python train.py --n_layer=16 --d_model=512 --n_head=4 --n_kv_head=4 --head_dim=128 --d_mlp=2048 --vocab_size=8454 --activation="silu" --norm="rmsnorm" --norm_place="pre" --norm_eps=1e-06 --positions="rope" --rope_base=10000.0 --rope_fraction=0.25 --qk_norm=false --attn_scale=0.0884 --bias="none" --tie_embeddings=true --parallel_block=false --init="trunc" --init_std_qkv=0.03 --init_std_o=0.03 --init_std_up=0.03 --init_std_down=0.0 --optimizer="muon_variant" --lr=0.0131 --beta1=0.95 --weight_decay=0.013 --lr_head=0.00579 --grad_clip=2.0 --warmup_steps=200 --schedule="wsd" --decay_fraction=1.0 --decay_shape="cos" --final_lr_fraction=0.0 --batch_tokens=131072 --seq_len=1024 --doc_mask=true --train_tokens=766200000 --steps=5846 --dataset="wikipedia_en"
MLP neurons of a small language model. Each row is named by its layer, matrix (up: input weights) and neuron, and shows model dimensions 240-431. Each number is 500 + 25 x the weight over its row's rms, rounded and kept within 0 to 999. Numbers have three digits each.
After each neuron's rows, "fires in" lists the words (lower case) most often at its 100 highest values on Wikipedia text that the model never trained on.

L13.up697:530470496527510520549484544510532487488537497469511477471495478491502533463498512546469511539579486513495468544513492514498529489486516469508521457509476455521514516493538502514532429490485439469483473535490497508492497489517489534474503518526505482554521490484495529506510456506505504541508519499548492515528528500488520452491549544521506472509499521459483550519527538484508530492495473502481556535490509504514487491492521501501501550500495474510470477581512502492491469463512504529487523507520505459493506511524498488501476506489481473483491483526526537528501487501493549534
fires in: "was", "is", "were", "been", "are"

L9.up1967:497509521516476588529485529541515506500438423493488498481486500472521499492485498502459491494496485514492484476501499482499509545516484485494494499465542492497507490523535497487491486466485473493524505504505455490476505504508476508495468473549489502496522485491473528527528462520500502526507499527475481539556478503504504461514464534494484539527518519523421473527507519524546498475513525504508504491501518486457583512513497506520508521536532544497513494513495516515521477516518506510498482483489515509468478516497486497500495473484486477451511488477542479478472520567542476471
fires in: "by", "in", "as", "the"

L13.up48:485498519518508489500496487457474525517509513501479496495503456484508478451483488523565525547471516535517483481502524515510496474470492462473498538526520474515489471513500451498470480498526530544508548501479479500547499534513496508496510481502505523500524473509508467484551503478505494486488497505496536476482474483527538485478490463494499537458465523509511474519455477454528471507501480541495491524490510505499537458506485500526503476477476543505511474523531496517505557476473454504480474493513525503476485499519496460530500492475505508539506489508528499506451501465467528505
fires in: "an", "gf"

L9.up574:471518498535529508522436522551501484488494530534500505519503518499508462520510459518542515495538551478484491469537556492499508493487521478503547522489524497518461491504487490516487551502475445512491485535510511533485523500522527476518503546505430506487551562504487514494484475490502530507521514527486489510510473483486512501506503451524517526524502482468498531466485509459504500446478482496549499528526509541532451484467518478492457527505459513452517495491523505498479462519478456484483517496521476501480496485458553527488542532502467503551502507532457494497535498502488498532
fires in: "of"

L9.up869:511440471509510501514496520482498524505552496479478500485425484526499486495513492507487483517497500522501488497488493501535518541508486493478493470482518455503514494475475480506512445519538522485502508514481476491519470493473467456485476550486462496498501478528467520519504490532496468503522455499516459502501505515505522474516469546496440506527471500506493512527488516493550513548512505522485481524481522486455506497458485539555551427459520495461504483482492490555495464469487489502453529438455515481501463453499508492486526494506474521497493507504478482519480512502447511458
fires in: "in", "for", "to", "with", "on", "through"

L9.up581:492499519521515524453483467521532493497527497501504515507543515511491517521533503514507486498511470500514480525516522480511521489509522514505519468499519506534507465473484490505542495522524444509458477496487497514475507531466516515518513512504483509537526477541518472525495508499507516502501525527462509476514493520479560472495552482488521469458470517482484483479456539531476482516444552493425525505498491495515509470549488516456490496516505518488500505519488488469488531522491526576517501477476510520520503499496507447483477556508482454550460467498501500552483475553467476529
fires in: "is", "are", "was", "been", "were", "workshop"

L13.up452:506473506506523496485451505493507519488499468493463468532533512523492499485469467461505516465470503484489435494518498521493506485464509473481528507546516468544540496463513451481476480484541482509545528472486502495520517520487521479501511496480488500531462503505492458527489502441473494516491457515485516479473491477553472472504498506487496514469482519515497508510463488512524523446423520484489467488478524503517520498462526538553507534520508520493508544499536519483467490482487557499469460507502488505485519549528484456509518490455490465517485478503468520509508487516517517476
fires in: "an"

L9.up1907:479504501531471516519470538519485565533487460500508514521504500517487460450533494516507499488499488555495493477516522483503524501530509496475530479518441472511497549507471493527502501552499486523500513499412519477503469460515466493542511471574479492431519493488498503491509505473480491548508472521526499469501455517510464484539503558529443477547521483536512543486484481498520476454518478475491533482520496480483480525480508500504518502513480499502482529489526501520479500529500500503474444492486508488523487440464505521450491519514494488522477503544497519505486530523506492471
fires in: "to"

L9.up313:529468534506516528468512504494516548542506504453526542549510510518550483488466504520458550495507513440522493514547540524497486539527528486488515491486473482517506514495501542473516430498509497469494505553512466548512500452456497528520477476498454497447463484516468487476500453482496510502500506494490520489465486494518506470497485510512472488517509549532493509479487490500492533557497508491516482471487457461489478526471531484468482474518482484461463485488489480478486481446487474455476491527472529487531494471544476531535498531502480508489503516528513503483519486516488533504
fires in: "before", "later", "until", "to", "since"

L13.up777:523494506523498563535505503486519475499512519454492462496502491491469512506486493520546407525457546525515524496534456514539515534558522517516478467489495513543498540518557477511486508506490500493493507524498503505516544490487498485505474498493478490490495502484514475494536511500529512512490504444506491508449524504476474502478511506482471465461478510532522493517496488528495578526502559504532512506519516485474496499503506498447503521464509495452554529519512468500558538509516441557470553578495526501506485494500515483485469491512481494476502500527497448499526511482532511515
fires in: "was", "is", "be", "now", "were"

L9.up1859:528483502513529535516511489480506498494500537491508494493541495531511496527524473493494467490489515470461511531480510493484483501523483470531513476517492520476525447462514486532526508497512513520486473515464484538510505467463534506513522514477515467523531502505512537562516486466497536499543536496456492503491524527502448511554480513508447506504507495503484469503540520539508530502541492511487501473494507504536471489472479560478457502473520538485499451523498481490508521519492496487479500458538536518493496500500467542485493472495529531514502475454485469468461525472511485512
fires in: "of", "chapter"

L9.up37:500532494530478512476481493508524487518482469524559491557527484501501512508506535560481471507519494513496509505500550512465541522579502504498529493452483511455504507556491488501526501517515475505484529523569495516562491463456498513483466509475530542553509471504476517484507486470487500523510488481481498491526503515477470560506478509481525444511506521499478520529480496540509483464479497515532545520495511552490479546510465528510487553472522482498509510510433551468500475513538487502517473510499477482534470504524528490495523504520507498460471503483497482501448525541441494448
fires in: "the", "and", "among"

L13.up871:487490471537529512489530497490522483498485490494498532498526536506490498516485493505495509541489479522520480520514493448458506518470493529512499470497472518466499502465490466472514504524497480529458442476527476533486505488528515511447492465456494462513514523495514539467506486468502529518450488464537506461495511476480509528500467497511463483521452524493514522476479474543523527446480521496492533508512478526492554434520505490489505464493469536524485465517482463483515536539471504527481534529528514456498487460518508528447499479507491454515485492512479433516517548500462495502
fires in: "is", "are", "been", "be", "may"

L9.up1045:471474560492511494443498516474533514526514463477511493506497517506492536456484458493510489529487465513505494484513514502501518498503528461447458531496516505468457512509513472502507481514506511544519452500511544542516488548501465526485495484503477525467515521544486479510521515453510507494500508496477471471530439477494489494575534491547493501545507510550480532520516520529522465490493486498501452458500502518471480489504541463454499513496501499495535505510451543500514453500457498526464480488491491475498488483514472500481496487468458512468462504527560551477484498476520510485
fires in: "in", "one"

L13.up345:557497482513524528492529494467503481483487530453482524475495484495517489464520456486512464513477487479520490471505488497533539509503541475528512524464529531497500515480504505491500461485497449500497528539506495489543513497452501508504538489534488474534481510469520464482487463483477476489512515539518579509476480506499505494484467493523478496496525466533480488507458518477534503459463513490460511490527506512511512472506502454482523476450545461478528483558490474498482495489486488552487458534490507503524543475489500526522497499523541517487449490490535491504488541527572500497
fires in: "was", "is", "were", "women", "are"

L9.up441:493537507513519507524491497498520525511553507490514480518503501522447514474517533494517504491521495482530522491505501487536508482521513583482492513499499501481504509493511491483534525499507480491519555422473507490510545521514494497496469518493499509512511460484516508507516471506512499506464492452480545524515477497503481544522485546490491499502495454445493530513542507491515494479488495465503577512514508504506504483485505499499500485491488501507487530532533445483550520498535534540504525542526570514518530510496533457456480503520471483509526492462454508529497468494488488477
fires in: "as", "considered", "named", "the", "most"

L9.up1248:533480502492484553518490570536531489531498517497551461483511506506433491477511467513490442523538527472518534465482476466491529533443564491473518499495490506490481477487500487528508497535505496539458496473527523496517514495506489474515465526440512514546526467494502503512507459520507519489521503530473502532537464520478535513514468498496511484441467498533508521552512521526488523499487504481503487476484505518492520468526495545459535502486548479517506513497481513478549487516483522462489478495474503491475515490493497509499506509472434526502493502495518498508476479549540548516
fires in: "while", "of", "most", "x", "star"